Part of a small language model's weights.
Architecture: RMSNorm before each block, learned and rotary positions, no biases in attention or MLP, untied embeddings.
Training: a variant of Adam for these matrices, 1312M tokens, 10010 steps.
MLP neurons of a small language model. Each row is named by its layer, matrix (down: output weights) and neuron, and shows model dimensions 320-383. Each number is 200 + 40 x the weight over its row's rms, rounded and kept within 0 to 999. A neuron's up and down rows have the sign that makes its largest values positive.
Before each neuron's rows, "fires before" lists the tokens most often just after its 100 highest values on Wikipedia text that the model never trained on.

fires before: " ", " Swing", " CC", " Ta", " Candidate"
L4.down1385,128,179,291,209,250,243,241,190,204,145,225,231,213,191,201,181,226,166,214,184,194,189,259,230,149,97,161,159,276,126,177,191,181,250,208,161,297,245,170,211,158,209,208,203,258,140,216,182,204,157,253,243,187,178,237,182,214,137,201,253,210,223,205,158

fires before: "0", "07", "09"
L11.down1361,219,284,248,149,186,105,107,170,239,151,195,241,242,225,179,246,201,200,190,184,216,148,136,203,177,300,209,191,206,202,227,233,194,134,210,217,194,171,210,206,219,188,140,283,207,209,195,196,265,112,185,175,185,146,266,200,194,223,102,256,162,193,178,150

fires before: "2", "3", "1", " II", "27"
L11.down1057,228,219,243,194,190,121,182,233,238,114,165,235,123,131,178,222,147,224,210,180,135,246,171,187,150,227,226,210,179,192,223,252,223,213,164,275,191,175,237,295,262,249,181,299,137,179,195,179,210,219,225,246,272,215,258,190,216,268,163,189,145,158,188,222

fires before: " "
L4.down288,154,207,188,189,221,233,154,204,169,212,201,225,205,202,233,230,222,245,205,181,222,230,220,183,184,178,164,163,231,76,199,183,246,173,153,187,209,194,194,222,143,212,257,185,232,244,239,232,187,244,253,184,275,252,279,280,155,201,227,118,207,219,182,183

fires before: "22", "21", "23", "72", "71", " January"
L10.down1241,261,174,168,214,170,122,238,212,180,136,251,209,206,231,154,229,144,233,182,183,180,170,275,168,166,217,177,197,270,169,171,217,126,205,223,223,261,214,226,202,211,229,221,225,257,151,154,174,163,101,209,213,132,218,238,238,203,196,175,224,233,197,138,194

fires before: " the", " them", " a"
L8.down1131,244,130,203,140,205,187,203,208,226,137,296,200,176,217,230,143,185,163,157,141,188,231,209,227,200,222,210,243,302,228,201,243,134,165,329,219,265,156,173,129,180,231,258,210,205,200,285,140,152,240,235,213,234,251,139,201,191,190,171,167,197,215,133,172

fires before: " ", " the", " in"
L10.down696,244,185,181,181,188,245,211,160,202,215,159,245,275,141,237,201,260,179,215,204,187,257,188,248,161,219,223,186,244,157,229,228,173,192,156,163,149,279,178,183,164,205,244,138,213,169,201,214,158,184,251,230,178,220,224,140,172,168,203,194,197,237,168,197

fires before: " |", ",", "10"
L4.down636,163,295,202,267,214,195,195,236,175,188,208,205,245,239,195,162,210,211,141,177,208,233,192,163,226,262,255,172,260,131,207,181,193,170,203,154,223,181,193,208,190,210,232,211,180,252,201,250,218,191,262,179,165,247,213,225,242,231,247,177,205,151,188,250

fires before: " "
L10.down1452,206,166,191,223,208,189,108,176,184,183,241,151,195,228,215,177,100,203,204,234,176,208,252,89,238,166,156,215,189,163,193,212,248,242,149,214,182,171,204,240,230,162,177,198,173,196,132,221,143,183,217,229,154,280,192,184,183,96,265,219,204,250,176,214

fires before: " ", "1", " |", "–", "10", "2"
L10.down1024,223,226,234,123,126,214,131,172,231,166,247,239,250,180,191,179,170,262,185,206,155,152,195,239,190,182,126,269,205,132,123,184,197,150,180,166,198,176,136,154,172,244,141,245,148,226,256,154,267,255,199,135,146,177,228,212,200,215,165,222,212,148,199,231

fires before: " |", " as"
L10.down191,226,181,238,224,205,162,135,225,146,125,227,277,231,200,196,273,210,241,169,225,242,175,157,182,158,148,267,197,219,171,164,167,159,237,188,210,210,214,74,201,170,167,207,182,183,229,218,247,185,241,255,239,229,178,189,176,177,216,246,180,200,194,183,149

fires before: "–", "R", "',"
L11.down969,186,187,185,175,98,275,181,191,199,206,244,213,235,245,190,226,182,215,230,240,144,184,184,158,200,346,194,165,187,210,188,178,246,233,188,192,129,234,229,200,169,132,172,159,236,219,182,183,250,248,211,229,202,256,149,258,168,212,161,260,170,240,223,190

fires before: " ", " M"
L8.down862,258,171,141,202,160,202,153,182,208,218,212,154,270,198,221,216,205,154,182,245,193,273,217,239,184,214,244,207,255,216,161,238,223,223,242,208,186,174,167,224,164,213,215,156,224,208,165,209,191,269,212,167,222,199,180,240,233,143,147,285,149,152,219,203

fires before: " States", " Kingdom", " and", "."
L4.down1529,143,192,143,223,112,171,161,176,179,233,280,147,221,236,127,188,244,158,215,156,189,212,177,138,253,192,199,148,248,133,274,234,185,195,199,192,202,159,235,187,217,234,224,177,236,211,187,131,197,207,182,243,203,157,190,222,207,248,194,286,280,188,245,216

fires before: "–", " |", " to", "-", "\n", " –"
L10.down254,264,176,188,209,221,291,161,252,121,221,237,174,302,195,196,214,213,159,129,256,195,221,177,194,121,191,235,243,210,138,248,153,243,199,224,141,174,177,180,241,237,197,185,152,124,196,180,153,159,186,192,243,198,215,246,218,160,237,154,193,162,171,189,196

fires before: "20", "19", ",", "\n", " season"
L11.down491,185,258,209,237,212,194,196,136,136,273,221,156,274,217,166,133,241,192,189,201,197,151,152,197,189,153,168,230,181,234,169,209,162,142,249,168,185,172,142,206,152,225,228,192,197,183,155,191,235,180,220,201,211,270,206,120,204,146,213,225,161,204,286,240

fires before: " "
L11.down382,209,178,173,213,255,192,202,209,231,230,156,196,223,200,233,252,274,164,182,181,225,110,229,160,128,201,222,209,170,179,234,156,207,230,180,106,265,236,207,168,190,295,148,168,202,219,173,242,166,223,155,258,207,181,201,183,296,166,213,191,259,197,251,237

fires before: " ", " |", " −", "|", " +", " |\n"
L8.down141,236,189,211,246,108,155,275,206,209,236,262,228,230,173,204,239,221,178,174,171,217,214,148,210,201,226,216,163,160,232,188,193,116,170,211,234,223,191,151,220,215,150,211,172,316,146,189,105,190,204,181,228,228,218,255,159,248,270,173,136,144,124,205,203

fires before: " ", " $", " £"
L8.down1032,179,199,165,272,214,162,180,235,159,235,139,168,256,173,192,267,113,226,145,200,225,178,263,174,267,175,229,161,169,255,145,201,195,198,182,237,245,275,178,215,201,222,195,231,199,163,224,190,154,132,141,165,187,162,174,219,220,188,241,192,183,117,217,186

fires before: " "
L10.down909,197,272,220,220,212,278,191,216,207,136,159,168,177,167,243,207,174,186,215,245,207,194,148,170,248,214,244,115,220,204,183,223,220,154,252,127,228,126,200,188,186,216,226,139,215,211,184,199,175,179,172,241,220,274,258,174,191,164,185,248,253,258,215,173

fires before: " |", ":", ";", ".", "–"
L10.down264,159,227,280,113,247,264,213,177,142,149,271,211,177,188,166,231,194,212,202,186,192,148,210,228,211,164,73,228,203,195,109,183,182,230,251,197,245,215,243,179,259,219,238,213,231,214,163,172,244,166,187,231,227,182,172,191,180,187,141,189,130,213,245,136

fires before: "20", " |"
L10.down476,222,152,272,254,198,260,192,238,269,245,206,141,250,156,147,179,177,151,207,225,174,233,216,202,244,181,193,169,146,224,221,221,181,243,155,161,226,216,201,227,221,279,215,137,155,124,254,227,206,264,128,275,249,183,206,164,154,268,172,219,111,188,218,209

fires before: " ", " .", " —", " T"
L8.down176,96,156,129,176,119,218,186,237,176,173,220,150,202,194,220,232,247,210,204,207,179,162,200,229,179,141,274,199,329,153,180,255,184,212,287,197,236,248,244,162,161,223,187,247,257,190,206,154,190,245,193,157,191,250,185,165,172,255,167,233,185,170,229,175

fires before: " ", ","
L10.down472,246,233,168,180,174,162,186,242,213,196,230,137,176,177,235,234,129,186,240,178,258,262,234,181,179,173,202,239,214,148,241,247,247,165,245,159,153,130,247,180,218,214,225,204,186,103,231,251,194,212,247,210,175,211,234,240,238,171,251,194,179,144,228,223

fires before: "20", "21", "22", "23", "24", "26"
L11.down670,267,263,251,180,188,216,129,203,193,196,250,181,176,156,165,243,213,175,235,203,111,225,258,233,189,155,145,288,206,208,255,203,149,128,206,149,170,210,217,148,175,228,264,214,259,269,243,166,235,194,227,157,186,249,203,178,275,224,189,210,229,113,168,255

fires before: "19"
L10.down697,213,294,208,162,204,194,117,148,203,191,177,256,122,185,234,200,230,167,173,178,161,207,148,205,225,225,186,218,201,184,116,229,217,282,160,189,202,237,216,216,171,191,138,171,219,223,146,218,149,184,276,218,172,174,217,236,232,190,190,331,233,201,145,205

fires before: " |", "20", "19", "agen"
L4.down297,189,150,176,137,140,236,184,215,133,205,139,234,220,228,199,185,257,233,219,226,234,122,259,258,172,228,159,222,258,171,232,206,209,170,207,108,223,283,158,233,130,255,194,96,225,153,172,210,235,191,269,188,228,173,256,255,227,203,200,224,272,209,173,193

fires before: " ", " (", " −"
L4.down1421,186,200,195,203,143,190,124,172,155,187,240,165,211,169,233,233,114,198,205,165,258,161,152,206,175,132,253,229,172,240,181,247,201,137,171,265,189,130,190,271,193,245,281,208,231,152,235,207,186,133,309,151,235,240,204,229,244,202,254,211,184,167,190,189

fires before: "–", "-", "',"
L11.down963,195,201,234,256,210,220,216,198,175,206,163,166,169,171,162,242,231,137,222,150,203,200,188,201,167,255,193,167,186,206,250,203,166,178,215,131,174,205,233,224,229,284,164,191,195,249,216,151,176,258,82,245,294,173,247,218,173,180,171,268,140,196,176,152

fires before: " |", " %", ".", " ", "10"
L11.down1199,179,90,240,320,236,194,201,218,220,172,190,192,188,209,204,266,223,92,247,241,122,258,116,209,184,227,211,137,205,193,252,205,280,234,229,176,203,192,193,260,243,157,229,238,169,177,187,195,181,220,234,179,166,217,166,249,153,254,184,272,238,197,195,201

fires before: "20", "18", "21", "17", "16", "19"
L10.down410,149,217,199,223,329,157,52,238,237,247,250,183,232,231,197,205,248,189,212,264,263,208,182,263,231,214,168,190,247,149,172,219,187,245,155,243,216,162,233,188,201,221,224,201,169,196,188,225,153,193,161,201,224,197,289,263,164,181,244,280,204,148,237,200

fires before: " |", " |\n", " ", ".", " |\n\n"
L11.down294,243,215,219,137,220,323,144,151,198,212,239,271,201,240,216,212,173,197,153,296,203,223,235,232,258,223,253,104,220,192,196,246,130,212,174,176,171,139,215,175,297,234,152,227,226,147,181,196,196,120,136,237,187,222,176,243,189,253,240,232,196,202,139,157

fires before: " "
L10.down490,157,241,192,167,234,193,258,207,192,164,161,180,237,208,299,252,149,203,255,224,173,175,157,127,227,194,183,131,146,144,193,219,196,266,155,245,229,202,134,227,243,228,177,139,220,151,203,187,238,295,232,196,228,214,173,152,206,115,184,272,185,278,246,216

fires before: ",", " and", " to", "."
L11.down1483,144,225,163,230,230,167,245,208,205,293,291,183,272,242,256,186,225,186,159,147,249,204,110,252,232,208,189,243,222,173,220,180,222,190,196,198,213,152,170,136,152,202,257,241,204,222,225,217,183,205,193,218,211,183,200,210,185,234,212,202,188,257,246,191

fires before: " |", ";", "19"
L11.down857,226,262,220,157,257,254,190,160,228,182,227,196,144,214,245,155,243,182,273,196,196,266,176,142,244,219,249,222,158,215,280,238,167,217,263,186,204,191,198,155,153,167,263,177,175,183,266,237,183,233,213,125,242,106,134,189,168,101,235,183,159,244,253,194

fires before: ",", "=", " Party"
L11.down492,239,161,202,209,130,172,182,184,200,174,171,213,202,208,205,272,206,132,167,233,211,213,147,171,220,228,233,232,252,174,211,196,159,266,201,197,235,207,141,174,249,211,184,163,166,281,93,192,247,242,122,134,233,306,218,239,204,181,171,204,184,244,265,222

fires before: "19", ")\n", "18", "11", ".", " ("
L10.down1232,253,216,206,223,215,132,193,250,257,246,244,223,152,214,188,195,212,312,196,202,210,214,241,199,169,189,211,216,175,213,206,168,160,253,208,190,235,215,200,261,200,298,238,214,184,166,193,226,187,149,243,186,184,225,134,221,182,166,207,161,246,197,183,154

fires before: " |", "17", "7", " election"
L10.down998,157,287,186,192,188,206,205,234,172,187,243,234,142,175,291,190,158,188,175,205,224,238,151,196,151,258,132,263,172,191,196,212,214,247,244,231,205,192,184,122,205,224,238,218,197,197,162,151,132,228,147,213,188,182,202,176,228,207,226,235,268,226,212,133

fires before: " ", ")"
L10.down890,144,157,212,278,181,187,261,223,224,195,227,209,177,219,146,208,183,178,159,267,169,229,186,154,126,206,205,175,208,254,190,249,190,198,300,214,223,173,278,209,203,185,204,143,177,154,237,184,222,187,164,152,174,209,217,205,138,176,195,188,200,207,224,171

fires before: ".", ",", " ;", " (", " in", " States"
L4.down367,226,219,163,188,193,235,191,224,151,239,296,100,256,188,240,235,170,140,192,159,229,226,213,232,267,225,153,203,176,188,271,258,183,191,182,246,211,186,179,184,227,220,263,207,185,191,92,234,219,154,190,82,164,240,176,213,249,142,196,178,144,205,117,220

fires before: " ", ","
L4.down473,231,237,153,170,143,229,154,177,169,157,207,198,268,252,202,229,252,172,225,196,181,218,120,257,186,246,186,212,145,158,268,219,178,171,208,200,144,155,200,181,193,219,125,199,144,191,159,183,171,151,215,246,199,238,138,204,214,212,274,224,200,182,221,206

fires before: " ", " un", " ("
L8.down1491,180,221,178,173,197,141,213,85,197,253,192,191,188,236,206,208,220,128,216,173,217,147,181,158,232,157,152,222,156,190,181,244,287,185,196,158,176,161,141,179,172,221,159,198,229,206,184,226,242,188,222,237,224,281,224,224,137,129,230,248,164,154,238,136

fires before: " "
L8.down36,204,204,173,218,210,200,250,165,152,237,279,231,189,200,180,219,155,213,202,192,153,186,225,197,253,243,207,224,210,159,246,245,207,223,220,145,104,204,201,123,155,226,258,234,196,211,202,252,234,207,255,242,169,220,227,224,241,124,247,161,231,220,159,215

fires before: " ", " a", " well", " the", " of"
L10.down1209,207,164,267,137,211,202,220,170,230,136,269,165,244,69,173,136,222,199,236,250,184,163,207,190,191,234,272,228,186,150,157,201,199,176,232,227,202,186,215,249,178,130,198,206,191,156,225,142,182,160,179,264,283,208,238,136,148,285,216,197,190,184,186,166

fires before: " ", ","
L4.down1418,170,160,202,243,112,167,203,182,186,193,207,166,280,181,252,201,190,152,260,253,219,207,237,228,299,241,227,199,221,134,153,118,193,157,223,203,187,228,216,117,245,179,215,153,172,190,246,175,192,208,214,110,193,206,178,163,238,147,243,165,244,244,288,228

fires before: " |", "-", "\n\n", "\n", ")", ","
L10.down39,185,176,166,226,144,185,158,186,74,230,147,154,225,211,219,228,216,147,188,226,241,184,199,153,244,195,195,185,138,274,187,232,201,205,162,192,282,210,159,186,153,274,215,255,231,182,239,136,209,230,189,161,167,226,198,186,226,203,168,185,196,191,234,182

fires before: "2", "3", "1", "72", "02", "73"
L10.down1033,226,224,179,208,198,189,177,113,256,196,204,195,248,218,230,183,208,207,180,177,175,186,171,200,195,248,214,210,149,195,241,219,168,214,193,216,244,213,170,170,198,158,217,204,110,130,156,189,180,289,225,171,204,252,181,286,237,208,183,236,154,148,201,267

fires before: " ", "00", "2", "4"
L8.down550,265,217,237,268,234,189,150,111,211,264,212,216,200,260,215,186,234,146,145,213,191,204,171,209,236,208,174,156,189,179,271,235,249,251,227,207,198,200,204,195,182,239,162,218,197,175,162,195,214,184,254,227,105,211,204,140,218,118,235,136,107,193,185,209

fires before: "0", "1", "4", "6", "2"
L11.down506,184,201,117,228,196,196,114,187,207,211,174,273,261,239,161,247,170,244,181,195,202,179,244,176,177,205,258,161,249,178,148,200,236,224,188,149,209,244,217,204,207,154,193,159,150,186,154,193,214,190,241,248,157,151,161,257,234,216,143,228,155,148,226,150

fires before: ":", " of", " "
L11.down1131,197,169,205,219,228,242,243,211,208,189,238,122,196,199,224,155,200,199,217,234,188,171,179,159,121,235,234,166,214,182,278,275,153,272,97,178,215,170,204,226,166,198,189,175,189,286,189,186,223,194,177,197,251,225,191,222,193,166,148,249,211,211,232,269